Weights of a small GPT-style language model, trained from scratch on English Wikipedia.
Size: 13 layers, MLP 832 SwiGLU, vocabulary 8192, 21M parameters.
Architecture: RMSNorm after each block, rotary positions, no biases in attention or MLP, untied embeddings, normalized queries and keys, capped logits.
Training: 491M tokens, 9621 steps.
MLP neurons of a small language model. Each row is named by its layer, matrix (gate and up: input weights) and neuron, and shows model dimensions 208-271. Each number is 200 + 30 x the weight over its row's rms, rounded and kept within 0 to 999. A neuron's up and down rows have the sign that makes its largest values positive.
After each neuron's rows, "fires on" lists the tokens most often at its 100 highest values on Wikipedia text that the model never trained on.

L5.gate682,131,201,193,202,113,254,200,188,200,182,170,207,246,204,228,215,216,200,228,210,177,174,200,223,180,209,261,150,247,213,180,234,163,202,192,189,157,197,201,232,264,202,159,262,188,212,233,222,194,250,144,241,193,233,207,212,194,176,261,146,220,170,188,233
L5.up682,238,183,184,188,182,200,186,172,167,236,247,203,218,231,200,192,193,186,241,212,163,214,225,187,217,180,209,226,173,249,217,198,172,206,212,205,191,207,242,216,128,154,194,206,228,171,213,272,185,197,165,263,206,218,209,185,131,130,209,235,176,224,212,196
fires on: ",", " II"

L6.gate556,182,177,213,242,220,206,223,255,178,233,205,209,194,232,177,189,201,137,149,193,247,159,184,166,249,215,212,237,224,218,235,201,160,191,133,213,199,193,228,194,221,194,252,160,267,246,210,149,216,153,157,209,206,238,184,230,179,219,212,184,202,173,130,208
L6.up556,167,265,253,131,228,200,175,212,212,170,234,177,160,191,236,178,181,205,165,213,221,231,238,207,196,244,225,195,177,201,186,202,198,161,158,181,153,199,182,221,239,228,178,201,230,157,216,167,224,295,165,227,199,191,202,169,259,157,196,185,188,121,223,184
fires on: "0", "9", "5", "4", "8", "6"

L10.gate6,182,165,227,184,202,173,203,212,254,185,215,214,192,246,211,172,245,242,147,233,195,211,223,173,238,236,229,193,138,164,197,226,162,196,209,226,195,232,142,216,222,162,157,199,188,259,229,133,211,191,247,189,222,216,247,134,206,197,224,156,208,235,197,160
L10.up6,198,198,179,216,238,185,229,219,232,144,244,180,175,173,193,215,269,202,166,223,165,205,193,232,262,214,192,207,192,195,194,249,209,189,223,216,141,141,188,190,217,193,220,249,266,207,172,217,184,217,233,172,214,231,204,177,187,178,182,185,247,237,200,206
fires on: " |", ";", " and", " against", ",", "|"

L5.gate535,163,226,196,186,204,205,202,192,152,194,199,202,189,195,194,184,186,223,272,182,229,165,198,251,244,118,172,203,202,249,179,232,178,194,217,206,231,197,178,218,183,214,175,186,179,225,214,191,199,188,212,215,190,223,228,194,192,191,174,128,192,202,232,200
L5.up535,162,208,213,174,218,186,200,183,185,133,220,188,154,221,168,267,238,182,178,231,241,198,140,253,203,182,234,189,217,216,248,202,207,266,201,217,204,184,195,226,167,257,231,207,195,178,234,172,229,180,168,221,178,188,224,207,207,200,219,150,225,173,214,261
fires on: "9", "4", "8", " Number", " Cal", " ISBN"

L10.gate29,188,194,144,178,176,156,247,190,203,242,179,255,224,236,213,192,251,283,143,221,232,213,185,146,204,201,192,103,177,190,203,189,194,165,221,189,193,217,233,242,219,204,211,211,169,177,179,219,166,193,237,237,269,223,232,235,202,219,193,230,178,227,151,190
L10.up29,242,195,122,192,165,166,255,259,219,193,223,187,148,167,200,231,190,315,179,182,189,220,174,185,201,235,172,169,206,128,191,194,177,260,214,195,169,156,248,217,212,170,218,244,184,161,209,202,217,183,249,168,244,159,227,171,188,294,217,252,185,207,199,185
fires on: " |", " (", "|"

L5.gate497,242,224,196,156,178,221,171,224,253,197,275,210,183,204,168,196,230,179,212,220,190,188,205,199,213,157,165,252,183,239,189,180,235,158,234,197,119,227,219,130,160,186,175,238,211,209,184,177,190,205,195,185,233,206,183,184,208,187,173,154,173,157,242,225
L5.up497,235,226,191,155,189,201,213,185,194,235,204,155,226,176,175,221,208,180,241,193,193,212,212,188,198,156,184,168,176,175,142,188,223,216,215,175,202,228,260,193,243,232,200,162,255,225,191,196,246,166,222,230,144,197,156,248,267,198,163,214,169,228,192,188
fires on: "1", "2", " Russian", "cre", " Ser", " British"

L10.gate817,154,200,164,214,137,221,180,188,186,227,166,191,203,171,176,148,255,245,220,174,201,238,190,202,222,207,221,190,200,181,160,204,201,204,168,152,155,181,168,209,205,193,222,212,176,171,189,207,137,284,204,227,162,204,251,112,208,199,213,169,190,186,244,182
L10.up817,196,226,197,248,209,217,202,155,215,231,230,206,202,198,230,147,198,161,234,195,186,206,215,177,190,246,248,260,238,198,177,184,184,230,220,231,162,199,175,220,199,186,177,213,236,189,167,229,157,184,177,190,258,193,204,186,230,213,204,227,166,218,202,218
fires on: ",", " was"

L9.gate464,193,189,168,189,159,216,178,254,229,191,166,138,260,208,239,148,203,206,224,187,224,198,188,217,223,227,220,190,222,189,152,207,212,242,197,217,173,223,168,174,252,219,206,197,172,232,256,204,192,209,159,204,147,223,193,208,197,230,206,221,227,197,219,205
L9.up464,162,210,183,155,183,235,164,152,233,218,189,197,176,187,231,201,181,189,213,194,215,213,228,240,211,222,193,240,205,218,221,230,255,167,202,210,199,159,182,192,231,272,159,207,221,196,162,210,195,191,170,237,252,218,226,233,141,242,219,241,162,187,224,217
fires on: ",", " and", ";", "\",", " where"

L9.gate198,203,217,177,234,215,261,189,186,109,164,241,192,280,201,219,188,188,218,217,172,247,219,186,201,243,174,200,129,182,180,237,244,257,212,234,187,152,185,273,269,196,171,204,171,160,258,211,204,231,147,172,173,144,229,217,199,171,151,245,215,182,193,274,193
L9.up198,194,185,214,214,198,173,210,177,209,240,227,216,198,153,194,176,195,194,217,253,209,187,233,214,192,199,222,145,215,208,196,253,165,238,159,183,224,266,218,262,175,232,253,109,243,152,182,182,215,209,230,195,210,191,219,186,210,233,180,148,223,129,205,235
fires on: "2"

L3.gate795,164,164,175,231,186,156,219,245,188,242,231,196,158,232,184,240,190,209,177,206,195,180,191,206,213,215,210,157,201,156,257,181,161,235,167,163,148,211,197,204,143,170,199,190,258,213,191,207,117,182,207,170,158,216,182,209,269,220,193,278,208,164,140,196
L3.up795,179,132,164,220,211,189,223,264,169,222,180,244,145,256,180,229,177,202,212,226,201,236,193,163,161,215,183,205,207,208,230,245,187,181,166,186,202,256,197,200,180,251,198,125,229,238,171,209,197,249,267,148,221,170,206,209,233,193,184,213,181,219,157,200
fires on: " Red", " White", " Black", " Middle", " blue", " $"

L5.gate259,182,102,241,182,196,186,185,196,216,161,257,208,178,184,177,197,207,192,242,169,209,196,192,255,164,127,236,190,188,211,175,191,186,223,271,184,206,195,206,167,230,218,201,183,218,235,138,232,203,149,182,219,196,217,193,266,173,213,204,166,155,194,213,223
L5.up259,195,185,216,188,185,239,198,214,143,140,218,221,149,142,192,251,174,194,207,184,183,186,163,150,154,172,166,188,172,241,220,257,264,259,243,202,235,127,147,198,194,207,221,155,230,228,197,172,163,219,175,167,165,220,190,170,184,228,221,208,198,223,191,208
fires on: " Fu", "9", " Sa", "8", "us", "FI"

L3.gate594,205,174,195,181,183,186,197,203,183,221,157,178,174,168,143,176,301,194,247,223,196,236,207,219,215,236,202,190,190,195,227,188,282,213,264,271,192,175,206,179,220,199,287,213,208,181,183,223,204,227,166,171,219,216,203,162,211,177,217,224,183,171,229,175
L3.up594,218,227,165,201,215,203,219,228,250,204,212,159,161,204,143,179,208,171,178,239,186,167,158,179,187,180,222,189,169,167,208,224,285,181,198,207,229,180,229,200,212,168,267,199,208,213,194,217,243,167,186,178,204,232,200,165,178,254,231,260,188,176,174,189
fires on: " re", " dis", " chief"

L3.gate251,186,171,196,209,245,148,243,170,163,197,199,234,150,208,202,204,152,187,173,173,206,210,219,174,213,197,172,208,207,182,211,249,203,196,202,188,250,227,262,203,171,169,223,166,200,174,195,163,209,145,214,170,180,186,179,226,187,157,208,195,229,244,208,142
L3.up251,208,158,194,185,200,174,241,135,171,263,177,241,187,172,203,195,168,154,202,181,221,183,219,156,155,233,190,185,161,165,217,220,187,148,241,159,209,218,217,201,166,201,208,174,196,211,172,220,205,173,251,139,199,157,203,224,222,183,194,210,233,257,194,186
fires on: " White", " Brown", " Black", " Red", " Kim", " Down"

L3.gate15,194,214,165,132,154,236,204,201,143,238,140,214,145,238,180,264,159,197,155,234,224,150,200,228,178,197,199,219,216,150,238,178,149,175,199,177,222,139,183,179,200,243,255,192,222,177,201,198,182,158,172,186,230,230,174,160,272,210,216,190,171,172,226,227
L3.up15,202,190,191,185,182,144,196,157,198,198,182,208,184,215,210,185,167,222,207,224,258,196,205,238,185,210,200,236,218,178,186,177,172,245,186,179,238,190,237,248,230,189,186,199,199,180,164,228,186,224,154,285,226,201,164,176,185,185,241,216,196,199,181,188
fires on: " My", " Mor", "Th", " Cho", " This"

L10.gate664,159,189,156,247,203,190,217,235,157,216,171,129,275,135,164,213,180,276,164,235,246,185,196,240,206,211,223,191,218,181,185,234,227,178,249,180,203,183,275,207,229,216,239,224,189,223,188,197,144,203,173,167,201,167,173,155,211,239,240,183,232,163,252,193
L10.up664,201,195,227,175,153,162,180,204,239,216,150,157,180,160,171,152,167,217,147,220,215,237,154,230,247,217,190,173,204,171,224,209,224,216,157,216,218,207,265,183,192,205,222,166,159,226,190,217,200,186,233,164,180,206,199,151,204,172,206,189,203,186,222,224
fires on: "2"

L8.gate253,217,152,139,198,154,173,237,164,196,163,186,181,268,210,193,227,173,203,230,220,177,197,176,210,251,131,208,211,194,160,180,225,208,211,191,181,203,207,217,226,149,187,211,118,202,239,210,204,140,262,219,213,205,200,159,216,209,178,198,183,185,207,218,211
L8.up253,240,187,179,206,137,243,238,183,192,193,161,201,215,198,212,210,189,172,229,213,176,176,174,209,249,149,206,230,221,215,191,214,190,215,206,202,192,255,187,244,237,215,202,124,191,210,252,206,167,257,185,212,215,200,201,198,233,176,224,138,165,200,225,233
fires on: ",", "2", " However", " however", "7", "9"

L8.gate791,224,202,190,205,189,213,210,181,151,189,195,183,211,133,176,243,186,182,211,202,225,222,188,189,231,170,177,224,230,198,224,169,231,238,256,201,194,202,200,138,244,230,180,209,181,213,190,181,211,181,237,256,191,206,173,243,199,168,154,113,176,188,216,217
L8.up791,200,229,307,151,217,197,201,182,154,152,228,180,148,191,227,196,209,203,217,255,162,236,239,179,198,194,191,173,189,207,191,236,210,254,200,191,206,188,178,201,229,189,176,208,183,207,237,188,205,219,195,240,196,176,216,206,182,171,206,186,254,122,211,214
fires on: "9", "8"

L5.gate189,201,187,177,153,183,267,153,183,198,214,220,220,243,147,199,206,201,165,200,185,176,189,120,194,180,191,211,307,183,209,177,165,186,174,220,184,203,200,215,158,200,228,189,151,211,185,191,221,174,203,211,168,244,198,246,149,227,215,218,166,232,220,218,156
L5.up189,184,205,180,192,208,194,246,189,165,260,201,240,285,174,205,198,187,205,253,198,137,237,236,145,165,199,255,200,232,237,149,213,170,255,195,179,166,167,238,208,203,175,167,170,183,201,211,188,155,182,231,127,182,246,192,202,280,214,211,166,183,158,140,233
fires on: " May", " November", " December", " March", " April", ","

L9.gate534,181,168,225,214,156,189,188,202,230,232,174,155,240,196,231,188,188,245,197,218,243,242,229,188,223,223,210,206,229,213,193,196,190,186,194,191,191,194,244,145,179,197,222,216,173,191,193,195,216,174,271,215,199,239,184,148,196,233,182,198,243,202,168,217
L9.up534,194,173,169,220,193,155,174,228,213,213,195,230,146,170,157,191,229,234,182,185,200,220,202,157,229,244,217,165,268,183,186,184,198,222,230,177,235,186,176,174,165,227,142,187,233,205,210,192,155,144,238,144,188,236,264,143,217,197,221,194,178,179,179,158
fires on: "–", " (", "2", " seat", " round", " "

L9.gate503,187,230,192,199,198,221,229,178,221,227,189,208,168,200,140,179,208,212,150,183,204,236,184,230,291,213,165,161,216,183,222,156,190,197,202,205,210,180,220,198,186,164,236,249,187,241,241,183,220,139,231,210,220,155,178,238,177,204,178,227,147,203,201,198
L9.up503,198,189,216,166,177,75,228,207,208,210,259,243,179,184,134,244,238,212,194,189,237,247,227,199,251,236,173,159,217,193,179,209,174,239,232,217,221,186,150,197,180,226,260,205,196,198,189,214,200,156,261,164,250,164,178,185,185,185,194,242,182,230,171,207
fires on: " in", ",", ";", " |", ":"

L8.gate457,205,216,188,150,189,157,242,224,187,178,214,209,204,175,200,224,238,243,237,178,177,186,203,187,174,234,225,189,197,264,226,167,203,129,269,224,182,205,244,169,164,260,204,200,178,169,211,190,208,230,188,227,222,256,200,234,173,212,248,181,233,180,207,236
L8.up457,172,243,259,204,216,158,229,230,239,221,150,228,148,161,236,217,228,167,215,202,206,201,207,183,192,199,236,162,190,251,179,158,201,210,199,190,212,151,225,169,211,145,180,159,197,204,174,207,172,248,206,205,211,203,188,237,178,185,227,153,295,133,196,242
fires on: "7", "6", "0", "5", " the", "8"